{
  "num_hidden_layers": 21,
  "hidden_size": 384,
  "num_attention_heads": 6,
  "num_key_value_heads": 6,
  "head_dim": 64,
  "intermediate_size": 1152,
  "vocab_size": 3071,
  "hidden_act": "gelu",
  "norm": "layernorm",
  "norm_place": "pre",
  "norm_eps": 1e-05,
  "positions": "rope",
  "rope_theta": 19200.0,
  "rope_fraction": 1.0,
  "qk_norm": false,
  "attn_scale": 0.125,
  "bias": "all",
  "tie_word_embeddings": true,
  "parallel_block": false,
  "init": "normal",
  "init_std_qkv": 0.031,
  "init_std_o": 0.00478,
  "init_std_up": 0.031,
  "init_std_down": 0.00276,
  "optimizer": "adamw",
  "learning_rate": 0.00117,
  "lr_mult_qkv": 0.7,
  "beta1": 0.9,
  "beta2": 0.98,
  "lr_head": 0.00579,
  "warmup_steps": 462,
  "schedule": "wsd",
  "decay_fraction": 0.886,
  "decay_shape": "linear",
  "final_lr_fraction": 0.0,
  "batch_tokens": 65536,
  "max_seq_len": 1024,
  "doc_mask": false,
  "train_tokens": 416800000,
  "max_steps": 6360,
  "dataset": "wikipedia_en"
}
MLP neurons of a small language model. Each row is named by its layer, matrix (up: input weights; down: output weights) and neuron, and shows model dimensions 272-367. Each number is 128 + 24 x the weight over its row's rms, rounded and kept within 0 to 255. Numbers have three digits each.
Before each neuron's rows, "raises" lists the tokens whose logits its output raises most directly, leaving later layers aside.

raises: " However", " These", " They", " This", " It"
L12.up152:153111106155147129134144115122107147130129140134158139137102138177112119112139120098133148103101129105145135102135112121107131153127131147134121097089119112123124146152125126102174156119129122107119109109197114131114167103095110117104114114144106140100161106153124149079105103128098186114
L12.down152:136107128147145164163133171114159169106109110153157156164123155097149146126158159143164088048123108096094151040116099130155155111082188137125089115117087109148184151134116117119145114138123111124136149134131100116098158143125135119109146159109147165159108131163137111129104142113131080106

raises: "|", "==", "===", "In", "===="
L12.up594:127103158120132145102133097165121167098115099115130168137139112141086122136142121121107176067122135121123130095122093142107129143138117140169077113133096111098102087159146150152118145124120137130115149108175120167126130107164134124117130138189104118154164147144107166125122122118131128141
L12.down594:174062131116101158142136127158131181136101124111132152133128171120082110141140129113116159060123141105106126062151113103103148130097076135103123118131092138125109146148123130199139143144131122127123132109154100142125173127128098134090144138135129120165119132136088157118091112122138152081

raises: "==", "===", "====", "|", " "
L5.up101:127112113123129119097110104138119116151103137117168084103142120103103125116170121103107130107139157137164137122149124134126128109104144133191120124141115112117123080161162139130182140131131112128103112128130131137136134073111101117120133099159147129093117124094112195132142141116120173095
L5.down101:115096143124118139124098159103134181141131112130140115141107162150103086163091160087138158065149109133143158050170110155219110122038177145167099155102149129134135098140146104179122144116127139158127112145131138088105119150134113108171168159119100112134129093122133155122100099134105136122

raises: " their", " the", " his", " its", " another"
L15.up1101:113137117144106141149151139121134120119143124132155106090119119097133136130144142137083142157125104113189088130099113116105118165118109101121103082121124137139129147133149142111152107148120109126140134142088107125144108136141130154153122103137098164149192144127132147114160155116119157113
L15.down1101:135136122147164132140114166146105162120149163118158102159159103138119112167154119131167133092099103114186137117156174086158126120097180137172157132112102125169136121102096135111112136120158129147130128155150089049127104134168124125110156102135152150136171120114139128193108120128124139156

raises: " the", " their", " his", " this", " its"
L15.up1022:154135147103182096101129139146164148113149139147140110107182123148148100140147152098124152139140121130174116097111133129125131108139134136131154124190147091134131131151098131165125127127150124082102097138125126110157100128116128135136113114163154128104182132106153115120095141156088187136
L15.down1022:148134151123164063128107193119129147121129122125113131138126102145148152113189114089153123076163124092174156111118161129128140103103255099124156139160111104144132154154112125148134147087167113109111131099106160113121106127146116135111152133142113121106139115171146119156098142183092137108

raises: "6", "L", "2", "5", "H"
L15.up87:119140111118101158097150162108146128141117126194107088126112128110194181162134089109141125136116130139157145157130113116096125112121114138121161140167136164088124109177115126097143105157164137125144178140127128112147121127116135172116092104114156116117140127131155144138126080166121103147
L15.down87:120103139098190104126116127115096123112128159078135150122116108115117087101058161131094139108126082124126137119167130140134101134143173091159113171089136102166140141106139128213161150117111153097133152086118128148125083137131118159108153152141135135158086135110126141124128147112166147105

raises: "se", "che", "cher", "ch", "ches"
L15.up379:106134068145141165107178141136138103146154210133151128111106100107097143128113095104132132153127138117106137137091111108131156146149087129130117090140107127141083115132144146106129140128114082134115158127120147133132121170094121162148140162122110096151157138098131144109099142145099100115
L15.down379:153140121165139167120162180090170128119130156142158094093140145111126162145114100130117152137138073127108163102106147160129116153079091130139110119135101154148118093099082135108124146129143111118100127139127141124104123127133106128114132097093126100125114137156115119096139104132118094133

raises: " However", " During", " This", " These", " After"
L12.up856:160119149152130154098109124150124153125116179147142141125129136128119092097136077129113156124108125099126126123164158138128139165139120096134158089110139127134143116130161109108173132129141088122117137100165149142082134100117121146143133108120097148071143127124141127084084087113098119127
L12.down856:120112152127153143150134149141138157114120144153133139153120149110091104108137140140173140058106103112105149044136119142167170102091213134126139110115079099161188158140111131116118120144126115128122157120152107133116124111127113131106131133110175166103140138155135107152126187151133130123

raises: "0", "4", "5", "7", "6"
L15.up205:130146146160151113092125175179109125106142169169093145132144127117110111184120138098136164150103114104090145121151102136113151141114083181140189117134104152110102125128147140102174163152144100143174129117115104155144140102079134122133115178154134145130127109123088141113115137124108120111
L15.down205:132095136098146136151137119092170127109150085071134137173111136102157118096131110106118092123133123146138129126127146134136150122146190081139082124146141079118123143117116112149102079102114159121123103156124136089133109157159120111109136081104109115132133125127139127160158120135137125107

raises: "aker", "ney", "by", "field", "lands"
L4.up368:101113136135128161137153120135090135109118125110126077111123135101103126097154123128151144076101150076072125089111138152081109130145101158120138126089144075116129112132117141129147126128134108131107138093126147136155145137123129112156128144140127144115145181116127141092127118115109134115
L4.down368:127158115142101179178151122102137112130100098138132128109153146132135124103119138152170138106136127130090133136156085114125111108154068174162092127089162130128191147166130142109177133120079092148054156108145138162114138144116126138137127182161156113098112152116139159106099161124111127146